config.yaml
num_hidden_layers: 8
hidden_size: 768
num_attention_heads: 12
num_key_value_heads: 6
head_dim: 64
intermediate_size: 2560
vocab_size: 8192
hidden_act: "swiglu"
norm: "rmsnorm"
norm_place: "pre"
norm_eps: 1e-05
positions: "rope"
rope_theta: 10000.0
rope_fraction: 1.0
qk_norm: false
attn_scale: 0.125
bias: "none"
tie_word_embeddings: false
parallel_block: false
init: "uniform"
init_std_qkv: 0.0131
init_std_o: 0.0
init_std_up: 0.0131
init_std_down: 0.0
optimizer: "muon"
learning_rate: 0.00106
lr_mult_down: 0.7
beta1: 0.95
lr_head: 0.00337
max_grad_norm: 2.0
warmup_steps: 200
schedule: "wsd"
decay_fraction: 1.0
decay_shape: "square"
final_lr_fraction: 0.0
batch_tokens: 65536
max_seq_len: 1024
doc_mask: true
train_tokens: 624900000
max_steps: 9536
dataset: "wikipedia_en"
MLP neurons of a small language model. Each row is named by its layer, matrix (down: output weights) and neuron, and shows model dimensions 560-751. Each number is 500 + 40 x the weight over its row's rms, rounded and kept within 0 to 999. Numbers have three digits each. A neuron's up and down rows have the sign that makes its largest values positive.
A block is one neuron, or neurons of one layer that tend to fire together. After each block is what it responds to, as a language model described it from the Wikipedia text at the highest values.

L4.down217:534493581536462479484497468485496496507524462485493455505505537541506450552491509480486526529526487543557560514544460525496498503526481480568418445525524470448496495469523515503525516475555486471527563561523525513490506541532496412539500481525491552509501485548478533488479465526482515568435373482575534541473587562488453461521520557536509492474501540540512485508451425571475491501543526415578472458512567519471427424461482513518493476524536549563475514460552497532478504466574486542452519523445492513499491534523543546541459419514505504463493490449448562416504528482425514471
L4.down776:568481481531432453543501540482429526541524440526512468532508486523435507530576465458467446494505480507532538434533547463438509450534541529512470496524562501515576487491417521478549448495510511568475509463532453488524482482567482455510513500480597494544468524448528535527525434495540476538510558565521455553446470527540462523558527471433598470493472480481449462530479530497503489536483507497453431443541465548564500467487471537537461531494571588574453459386538571540527526499466526512493572527507474519529480535452595471530538432518415464527485491514576458466506515513559509465
L4.down1064:525463436472517542460511494438548500539497463598544504483486449612508495513502507486475496534536523478476589531474569518477552452450521459544494463447541511512558440430609507535529514479520497510568611549504437545530521481497541528578487474497505522506456476450470431439506503447487558550542558472536567457555472491483504520421472472509504488472475520482521436545501480546489459486522479515568471487491490471474469553472578599477493398500529502503492493527524615520505497491493440437441457494477529449505404497542523446502513467496464503483560484431540424474529495533520425452
L4.down1238:504477538451453473517468483536498559541464512480538560510562481489544494574474488496516484509502518476540372470566550484520479432520522486499522492523459490430573549484480525547441556516478428592539465524552443497469478559520557519514505527479582516530509515524473464453562532434467530506507503486498531484511495524462560479525565519514472443420491484482458457471424497473462507490528527478500453439490519498475480532446616483516487488505544517532504501541453555581537462519518555489477502473485452511520549531519485564508485424437523545444513519498462457457454463471541489476
L4.down1509:542510495491479540491479510557511488527512494465479537530511467532549547396455535441471521496520499494527475512558480532522515518497498452463464466581440505366550581506573474486436546617465533479507467433478502515492531453587526501473484540474460544392445448527509566492485543511389457512488431424533516488474529549442485460501512530513472382511475447536531475426455464491495514521471554538551439407486488478498474506465509571487463508452505567572503501501482558508560564475482528453502562495496543448557488502539516505498517463441525518482525496502532578500526495548506529521
L4.down1628:554488479581552476404579500427474509523511529532534475566479533482559573458510474428519523524569620554479478445499455492516470486461515458528473491495546531511545550499490545439507504516509523514530481503610533491516519522476494503473504479553584468468493484413577489505436525474452504481531513543564505459614512519536531430449493574559575471366478503496483535498457497476556485418450575506445520493529550493462516584530467521560491443518419583543476465533487520493505543522524494533547530497476439469500551499469506510448529570556489581619544537531507536546542460488521531577
L4.down1745:557478515480524548460479471531490428518422482469474493446450498549610501506544543582571515469432531493493536463546410474484533497475503497490454460431496501511544498460644473626528509576487561522529526492447489478523500529550458498522528504447454502546491499516439538487517489486539541491423495471491605499528510469501429496494450493498487530523456530496468507506476509545535499459530443533460468543520528555559559515501490530480491452439524511499475517543549525518491501498463537452429440499468518510454526542497501550427462548489482508473535471500527538549508459483416516490
L4.down2272:498553457468491571477505484505395488529605509516531529485560501500486545499515484526478563477513532477526567519467510556517499547472504497601519487433570492477378462500554515553497534434493566455583542464501474526506443451520440406528562547474510506481466512464488551501536546536459493446455501473473485443426448415510491502502476477555579462556486558532472494524512486530521370526597519489516522508472582530515441533525455503498563437482564516531515525546509522506468457505454467500505470452513507495506503478559445480513517481551511519448513489508533472495422528519495506483
Responds to: Nouns naming a person's family relation or role, mostly son or child in biography birth lines such as the son of, the second child of; also daughter, wife, cousin, lawyer, native.

L3.down525:471522523529467497470469501492545480522481499456393495470501457512486499505487539548487513480434508478448515568483482526592514498444512504546491519541526537434469393548508471505484460506447508478425466473508518506546493556410448535543572533513585559492448553490505552551538476518505481484445569490497479469426526535567453524527539506456551517534482460535419472524506547599478504511531484455469518529476505497513485509499510432457525467529495559483481507489566497463463549562573438468522500542470450533493466514511481550540500427514521538512525431528553484450535539471472477523
L3.down1399:485469493518545431535434512475466484454506418427544459545508574483559531565505515488543501511513569514425490454522505499551551497485451559511478592476542440455464552542492489520568461482538534478456474523482538461473438537546452404529513516449494537439526490585452508488524493487529488500506515549476538580423509403469498478484490483614575503511468502532513484538454575511509448546526516506454573608539546493485453542539454457571521398489468437473467502481553605521507561529523492538516510506494482475476473471583514531414505533466484530490488430579520559481439516482573486541
L3.down1534:529499521541494558506554506537538529512482498447447569467496498518456520501508503456508524500478482575528420516524530555511472489481514425443488493496535510460505504561526522462524485455454486545504429452505516503449510519526462473510587534465531462424518509566474527465556493454524470486431462498531498512495509483485546465479444465534567539479515513552499527522478581487544455454493489447467487531500444493565473447504488471539515446569499431575425526514431487499466554445512448465490515563494553495546529515478471489521458508553462482588478453434511469510509594514533523580
L3.down2177:503470483478522502496553462582481508572540505465511531514477571466481435493442486525489536490425384582548454501484507520614527519466536618518424521461535510535488518499458516470544470524480513404553525511517510439426453513488527466554511545532525530488557488599562514417479487506488467496432459467505475548510521511567451473505498501488530518465499541526567419565489503449507492502468488457515453547513485428572521469515488496558473483449465520448450510491534571565515533543411531511499455550486454596538489455506531534514456560491503465515536410517450529468465459460434484425
Responds to: Middle pieces of longer words split into subwords, such as vo in advocate, ti in prestige, po in poem; also hyphens in compounds (under-23) and the colon or parenthesis after dates in infobox lists.

L4.down557:512463472468520524421454470479510522460546490525515435530587450573522513536497530559408486557507489524482535457488467516494512486474526533501515513483494493617563571503474459426486587491501525449530451519486487546464485450530523460515566590508593471518492546525539585486515514563465515519471496527492496457566483495522507527524398495529460518558446567471506455516485495453471466540543467498501523465550535513515529474559472497438463480477441520563452504454510464564382452497524526398501491538494454509453518541522521523511484525482483504540507491533560434483513493562553470450
L4.down956:438480538448464457459451605465478447464521529506550474484454521572475494514464486510537515506514505516457559519492494564518460362482493519440557517499483473496532549477443464549515506494524480479471442493366450516563421431492532544494519467443466558493485588495474524458455493547546488524452520465522479542504441509369509501577556522453553547528500520496506512503426477604438440540500483462521458442518453471559556548514490540509553519489488538577502463458491599514534413522469552547469569545485573477554443437519492528531514505511467482470554472607514500493573466548476497498
L4.down1482:483465454525498521430468469521490513446476500573516536477498576497489414503480516544532469480502443570405529496524514487499455536541486522546491494527473503490465391559486472436533433470522488490434515516523497475518486470519512560468569507493484462491428519451523478496525477573541461457546514478421501465504523482467549532519556422518508520559437482524522561586523559477491488429548537432507573500478471491529524489467462442502429501475479493426553440502395512502511520509532486518450466542494438444525528518539516507499472510485573394538436487530521403505453423498563404508
L4.down1543:515547487460497461477446480481483478518535461535481495493560473496476449440623447476496483495590474502558464466450444471511470495538523507502477431482486487470408541472576453454522466488455504537500590492489503502439425544507474522449527486514466497452470494521512549454553478515488509489487373521488540525536550495515465430468490546535492489564482514529524518468431477512550461559468498470444406451544484479495559392455499528498497467500518493515552533486494519546540408465520451512519466508529450532510437429427537499417460470506522479464457530490469468524502437545581528423
L4.down1662:488525535515522486434538431518545503449431443557470443512494523454512554482533516486465440398584527486525551468478431514475445449487518471476508500494518475529435505510493515510454584522533488509499480502526493489458549557443489471511502505519513523495415500566432525497505553527563565523520544565486518494482501571526530503548461448547582450532477515466576491543536518525488490487498507417529494464597532562510535518498526514468429522481518460573505515550532516481539531527541548499517482503517545487486500463464460503492485491506475439483487499536434483498435455537520582485
L4.down1783:490475513472566521482521498472563458469495522491594482475443495463524462575548459486535425525509431537503512481503441524535502491530475450436524533530514543452543525472472503506511561445496522521508462507512500574441509603507514532526494521502441449503463506539489531442510453452526479481540531552385552486500518458498542446517466438593602499536565527405530490490527550465568477610542524477548505528476529506470495595525554448524501550513452565466540504464467521450470492534448446541468496474525534506532484501457503511548432501506477488521483492534536528524452508493464486514
L4.down2104:512503451493506520478398560421468507477496497442483469484465507508483480552490441492491541482465490520478453495488454513495516456487511425495474485529467502476531556508625497579521461447529471519539481544506513505505487504495521448564478496485506449447441467531529431566459505451469445533516452494497585481464495474520501547508468536549459452549569519551453479482463502438471425502463568575485483477465526553495459457484523460523480522549374508516522517468454491549453562555493409522502531483441473562484505505434455455564489587501502457414448454524409482468528496516490517489
L4.down2181:521452531547540526464483461528541485486505446461534502490490431565504463519518500442476480510516448489498506475557413555510418529531534495534537514547492477499487549495549490500511553406520509519474503522553559514523534494500438501485504546417511496532593568500558537458486514565492459542486510427477499368488465474529479489502427522504471515547509504435560479481524538464492528484524507469453516567496488546537480494431511498505529491533590472522512478494448534487539485471477521540449473459480528499517490527511511568553485514415524438466549521510530462534517559496496485491
Responds to: Opening fragments of multi-token words, mostly Latin-style prefixes like def, comp, int, conf, aff, as in def|ence, def|ormation, compl|aint.

L2.down83:501526475511527468418522506470469509517427493535532555545482558516471464413452485515453543562501517524526522502484539536498447528489513550462520471393538559466561555481546494487501560423500503592520511532549528477464443495520483543479491389511511479494516548546502514496455534529505491548500560564553517460569463540602540501489472498549422476563492486466584505510508464543503523507578488560501467492462515467526497447533451528462465462453513607493493476479491555463535527469505480451467539483538459527432481503539464464474493429530447511498468559488516521509500514530513534552
L2.down430:463521474513437483500481493515502479558509495525490503525513491507554489488485474489585523489534496521516459486515439607550490470476542492499503472513522405508524481461539457531468475528528531475453473503422423568542472462539456516465482482465540458426538537478399423485540497582512438565464529551470486483566517611519509522455525541492521510524506478511561446431541472472433535522458531509500546530593514467526477446535414456510560470461491462517445505521460493453485479446493564551448485419504493448516429485440539532493498474553477466487515541555477445514501550447514558489
Responds to: Fires mainly on the split-off piece int beginning words like intensity, intention, intimacy, intimidating; weaker on scattered word starts such as died, current, Mu.

L2.down2037:466551566589439554490424476506559461519527462461460443451452490467520526496519450502452516473460496508526464517509504477465519514492521471465487490517467475527483527463533541547461542504430494594493529482521548411529524405572456465564414556536514573483554502510506461481533498533420444567454462487498502594499499484556615473510473490598522506508509532543446587452480560531466475516518445495485506551498449442503488529490519480455482463532488417517459501447532486507512439516502509515476522470468475510548433577471532520525460550462503521519478408497591449523532481560446498546
L2.down2362:512489498426526482494495484525551590481506488471555497552505470547568554537452543518549534496480487571591469580513414527494478453550572497443494486482499503540497571483505433477526544492482505508520495554559509444488492551495521445518460493489491520530509550556499490564479519525460564525509519512502579520548478525537448454433487482501446521505477443546463453410450553436573497485511505457478549513494458503575486562530548477492470481428476524530457471504550445499442396498506438458438513489527495509522513502579438501473470439496535535555530441482487496456473482590515508474
Responds to: The word "of" linking a head noun to its complement, such as Date of sale, Battle of, Cause of Death, risk of his life; also weaker on "at", hyphens and word-piece suffixes.

L2.down343:506443397523505517445457533509485502476461439501588549539507506512537534493426488521474491477533542469482515534595490542503527513495437495511450428522511449443513525486516488425469575531506559486459556564498494495520541530467497526478605483448453506521491559482522493528490433564495493515547490479533473439535431429525502393463536540512551554507483505506463509554527558491443556448569558527496528474540405445526571522614449508469480523524475480513556561497495462427458493552458518479463552461537464494445527504417526519459493471490486495544461454482443552497432452520517578514
L2.down2167:485484479517493484569541488477532514534501521500569512549588488464560525559455442521463569527485519510542505584530481558433482530502504510455508523548455401529513504462556488389505520484489511481494524469496462521454595494542466497495471462478541511496487558494465540542462444561521488539421473607536580537489467501514448440516524483574511516478467480479491428488477488456528525491536512497489504519453505515519535509542448495551507528476519505552549555498606428580425518482499471529473486461579516484497471532408539589514488469464423503510470488377481532459498481507430532461
Responds to: Words that introduce what something is called, such as known as, named, called, renaming, and Name or Role table headers; also kinship nouns like daughter, son, child before of.

L4.down189:514470545496469485480457579508542468502516457400510567500522508483465468490477476460464454466507458426506449497498557530469461504566530514486480515445545590501505505480452501485484507459540518509480522535445444549508561560450424438485506486549464506502464504491487525562462463534532502544486544508563524464489549544528544513492455470529475523506560498498488534450477473500572525490531532438560471525547475502595504529567502505522511494548535507485514397495529497520446462525467444535504489544566540513480544487473443438536521455407621543495541419541472514557460416469494486493
L4.down397:449525570482516547496421500511486541513485456533483513528548478522551468518505481539454523435487566484500518510489476505465417525557608464549472467498550527536512506563508449559563454500433508538516574448554491523551491492541461430459527494487502488502442543412470518528510554446505517538534525464471509533473537460508488490514451466499508532458501486516494563417511494474478446480527464533500444536519564448541529492493431506459473503531469476415536531475527486515483473486486566512467497515600435423472610512463564471443507523470532578500533501487502523518571523431554463516
L4.down813:399469508495521513408453488442554490456512467472503484504529522556422510458481510500493498540543485377472480445448507515479501530514477528530462492539466459487538497511555499474518472491463508505495500540524513492576486490447499474478566494464461516519526479566507461407489613467466528521491535543487412562563413478481519496510472540526459508482572422441510532513498521539503441477531519562515430550476490484517453516544487563411510558506455552382491464504532516502489549406514454434584518503522539525514574489530442449522432527528518455466486474450520492552484449503484592384
L4.down917:444522469475527483517519403475522501527451551534474517437526535486490506481496489465535489533529465512477477514552453493540517485507503530519523491523483459439460431566540432505544449509507483502516482514468532480551561492443499566556449537499468516465531497454510515480509441550564504567520453482586534425532402575510525498529438498444498465468460562484438475459582477519489523529456520429534540547469469562516481547524429510454518505505491553511543475458512526488447512479559456471543470466538457462445546557503483494521444497588498500553528473528529526476515570529570524464
L4.down1276:526584475466494510530433586518533453480489521495552517505527487515493558486445483470480447510501519330563513516505499484470480503446488551522519552515453577550532558463465499468490451489507485476410432501492477519481535520481451466547516489475481446487454405465497536415461489517474520504540508465550456485555487523535567469484522481527474458446465460474503527529537502511496480503552528514542483526463530512579487494544546532433455499559493458519504489486482507526567534535533551501515529507538471472512491500453489492501531442537471541501491393480483508467472501565469492565
L4.down1933:500542505384558406484548516462494532468486497471477487464475513503553470474505534457514549540500460540469532510546547502504541467467519526529535530470550476529566489541535497521573479463483498515495469444523436444529467457475496440516551507453482537477459475484489490494481477501532597492491591475533526512490542509430557516486418532502542499635489479478513503514534423562448505523512444542531445528530452473479553481508500501454532442514502545430514529544511528479486552421456510426579512502488512601428511475531472583565429515486502514504487487510458456478512483527451554520
L4.down2338:480492455491561517541479515496550504463493576495491533476540522456517480437492522551501476531527551529516549440492457538523512476486557533492525417404457488514524454461567510515473427457471515427454540450504453411486530490429479451543495528454593474492583432440518468513501508513493501509523559519473441544580503412514514480517535500472550491517459498496520524524518473510507514385440476509526450496520513424529500483507475523523473422516563438457495589488530563491446554470466474451485482496532515528443509441517480503473423476532550447480489549527535540489559462565489535521
L4.down2387:554523482423499455461518463464551462466445509453531474527542489531521584492445428518467522495457485451471534492509472589441466528533423577486475488428479545507552500510548573480453522475521506423504502492522494464541494513468450413419468564532486529517473469472516534542561479453503508525538542589543577533407535436528471532484522529493497516522489460522460477488411487498492452512525501482488423553496497546596522479586479512514391442423491574479566459511482541514532521492512515494409538570587439593519550539567532404488460491466481519542426502494523508487532585478500477494
Responds to: Final subword piece that completes a multi-token proper name, usually a surname used as the subject before 's or was, as in Samdr-up, Park-s, Laid-law.

L3.down228:437564527453467463526543476475529522547543515524445498600507478453561483492489509511490516514514508449488519466520463498510559509497512524531441484535527619512490509539568477529499548524491498503486545419574481431428496444502471534460530505494557507483552501536547501497499462468554492475495514513552524544429530464527485494516458463508471524496535450564477529467441468493490502465538506471433507534507550463477427515463505490534487425471503551436558468593427467534471497611491543512533519467468553540605515428491524496471563485414474591454475537488445401484428516493446487458
L3.down260:454484466498414527410529479510476511520544540578472507455553495487541567465536502535515467487497470591458462541554513483451484499533540489441502516467477531476438503498567488496588533507529527477473490424512488488514555426504455498488475452448468455518452469423507446561464555515527458555555512484459504497584435528537478537455400541582526468540499534507473478414487468465592529443509493548513508532447583453505445513492499533502496512512506507532523456523402517486532450556523484484484460483496438578489522421501470523515487546448513478482443496503439501450491504540566448473
L3.down550:471487523542445579480420480511452507554427494442482541575564451531484503506423559510515499469452454509507470474558423522562472539484481479520462473503534507487473432405467544490525448552520459468461437488498492502575431512429499498548473571407562560521477495471579537475563470475523449574520540613532506538508504474510445508528450447589501477497499448579540463505529446541481534529487454459502542458500566532524491478516467517501541469529484500431508603462507446465560437555514440532519455549454484517498495520457478457503517509506480408593462542509495532494523526462471486426
L3.down1735:475508432550494435465527455484444526463498528489474487539504486533457532557521446479486465510509419448455526496425484503534536505536500498448514499449532474483500487465420516471519467454513484411535565449489486475488513539431574515553546464496444486516543523415496603507500486404510469511500545508497484511549463472510471481455445425488448475453483469517485525570501534578496540501496442495496449526464484530418537443514527559484483460498518400494470479502515468540439507504491512547467539431513410541557588457478501492463466524521521546574397517470476500578449515520474512553
Responds to: Word pieces inside proper names, mostly personal names in lists, tables and credits (Gor-dan-a, Rah-ul, Min-ol-ta, Carn-eg-ie), plus occasional table punctuation.

L2.down1241:483471529579523550498561470463452439467518473498569560554514513480541440516515456476525532457491529509552521491526538445479506510458455494528480510520503551408527538530520437480546503470524512474503526509542446542500445508509494482445536473505496495463481494593535476496469630492472453466481501479516532536413561469492574486452454526515496509508464520523513407590564545516549521488546513527553525560479468537508499479527561455487439479517511433451517490529477392565471530542487478487462556552464457518526507556525480448480480510470447421458575537434491426420527447497510447420
L2.down1518:483450439468440436474506495575588521482405505524480432481461528484527496474510481480562423445548504478483543473429553546495452479473539534455559521538461524527467472497519406559524531489491537480537504514542472528469521495488498519536475509523499479518519468441585540494541527505459579572501492483508522453453507398473551520569463426523448483578473501476465535505483524484499433462472515460551480427498518502513517531498475533489450535532480475531505509563492486471450580479447519422442538483500540593442591577502517490517496519474519486522545475536483462493499537516577500470
Responds to: Word-final subword pieces that complete multi-token proper names, mostly surnames, e.g. Mor|ales, Barn|es, Baile|y, also places like Ren|nes.

L3.down339:458436500537490459501488534564575477557452459501521500513485498434500502436512543567535474494616471454387455512480526497500441466409494472539491533510448490490557489475520597516457496480520520525570510442520506474414549522532513550510492457459545486542504473479454542452452450533528423454513491505485508453571437455502472516477522533485468514552413472520398460520531501545502510527510512485494456427543536533488461571535516496475521518514485497487550536509560529495503516531442484533490471541432516516513518510593525514514456478552543504482520374435512509531478525411566507510
L3.down1438:490471517491501489567529442474462451527482516487523520451500507504579438534591498548547583499598519524491555649538502536463488433494532550535521441404540457508575534435574550586497430489438546495484507529551457489546527505484525484460472542560488454567517514556502523405522536522505539501515572487507507484516522494449505516522462469492503540550398554529475515440471533538414465475474517509499534546602484524552501510425488485562448451475557538536473488509495502496436519486448546524520512489446523491553530455496466491519472457522547554484532475534479561551524503527505493479
L3.down1514:497472430497505473491537510520463457487490456531452496504491451489488507529513396505523501460448515472508532447538535483508514497542527605509492524515505514460551527495507522440464512467485474525469585562555477539456516532504507446535523491481469459484521525491492537517523428588445489495517465569519551469440465509443454527476445482570477539418452534471455484493463491447440393492535474529567476487566478562479475456455618486467504457527497494457516544522496498578567442431481512496455429563492469392476549522547491464475431515460506482554499418462580411487462486464424508576
L3.down1650:505480447531489472558580481496542505484520496517581502517566518480568537523486445458470479442513462508446423479573490517450527576476510533527497491454491530523592537524560499509519554489469545469532500474448466472474433596485477466462428527515560552484550508509447512531542519559499407468476458501559469531566550588516466466485497493464532491547502518494459522518469500532591491416549482573540535464453537455535489526521542501407511476465515523529486559515529520512563503514481533468573460432461485534514476465562511507454497505506480532546487489505485543560553469471422506509
Responds to: Final token of nouns naming a person's role, occupation or title, often as a suffix piece: journalist, explore-r, vice-preside-nt, President.

L4.down64:500447518576508430471555515492537488516545512477504422517504481418561514475485476452556459525525471524472472515503445478513423483546464571464512538560442553526545524518477538492506439458507465480550422520546427487527465557446468458475522525451491498537551459564515507527471520525518539513542486521512520483527434531462412511547451491512525534500521508502505541546481520493510477469451530505524475555555482466469528561481511495481500465554520502465425513475512526500570518465484522485558573500499480491439570441444544532515450587478495501491430486497509572518526397513546522486
L4.down131:461497498404513453544464495499523485468470515432475517538470473466503488564501413551548536465484520552543448556507516544576489506553569536555514583461473494517459544489526509565507449480518577490507503481539481523561522592513518516526473534552508528514521426503475503517525503539514524550519442494517543547495456506542446473464432484432580502507506542537474547521478468514531476477445485513521504513543521502563519488498472532517570493566465531545519529548476514480491440575447494490525497452493468492537523535532455478496514461501481419474489556473491465502542510524522448506
L4.down781:501518462491496484515468508529571426447446536484487531509452491496544460535451555535560549486549473521446517490516523518535536576480523561556419496475536479465534529453434418511492421558446497522479562505488552571543487470541547494512501468550519479439499543559480545478517502526501539522476404528494536507468541451543495553503505491573585513492556460517535471456538507559453567496472495481519502421530541494525423475501500520506523446544461474527450527481529495480526483572533434490541505540473520509478468567468518480458550512481521432452580413516458497492445523539518482532
L4.down1333:488515526516510483477450518536481541455463516454475536479532451486509502583540488534548530509478478511442476519547566499434497482498558447474535448483446513556452545496517543488467482472547536551536485486527557517454474530455522516483508491519513535588524475503525490504447471511489472557511466489555535506440513440504531481577431515544561524508529525502535504447545482582482545504430444512558543564562495476495471465503568526507509492512512468533478489469580503610511567466493428517472509439466490483481463473523525563438495447518531515452440502512406515486467488465574482434
L4.down2423:434515506516508485494484548443462514439564382539490480527499486488457483497458539498576541503546504480591484526505503498516454492515472549504474525476473540498471546511511473497528524504443441524527474468461527438526523534511538503493504483488470563484480444476528501537477526482502434472501441464547493529514492523485524516506432550491501450520523455511478457495486520520532471486521561540503538514520513476543464502494496474504466486495521454495485463500570523444494420508508590429517451545435481497507501570556476465449539502553544539452570549501518508568506560487407565479
L4.down2442:514471445505501472550435541467466489523521501510480531586505560515484559444510541509490469473484535536568420417543576500528465606541567486442505488527504466495490536464489473550538431426513526534531560512449503491544500418551526522531488547528581475509504541450521489479450491497514559422503473459423516564486506531469501446547543456584555539463431477544556485489584531526500479497441472512544514490510498483546494431472557545545507536542489466433462506510456470458567510458490521500530503566494545504440484447522423530518493494528550483490506477481508491541483452477465445495
L4.down2494:485514486495450563557521518491535579550463459510502518546503511503482470492501490527442426498514487478536510497548484515461423491524579528489452480503555561447452509543453551551518523466481470514540476416451461430488525489455501527552473487441510459535461496457450516481420482543520488508507485492478553468480506472501568554501539510553541537499525496455476579501533576480515555514552531558402502517495541466487501469537482568563537539478532469490434521525572574554425545476446558478483564500506406476425493443561488483535432563537450526454501456576485506421478490515403512532
L4.down2527:519448506563531483440510550443374539510512485569502482503512579457497528504523452455474483489375520498501561522490458518463526534546561511491514509438478567491462510533464530499395564510446487511555442530551587450432529439487559513495470472532540516509509532471550496563537509491485534510519509449462535538549559521551474499501502519522524494446537587541551422525521399504520517535471463526471524541403571610449479459490509508504542481517492453510515527514523588488587522449538571456425520465491497458468516537526490423495447442493559539466545530461530542497538502486526535435
Responds to: Prepositions and modifiers just before a disease, injury or harm is named, as in died from, diagnosed with, suffer from severe, had severe.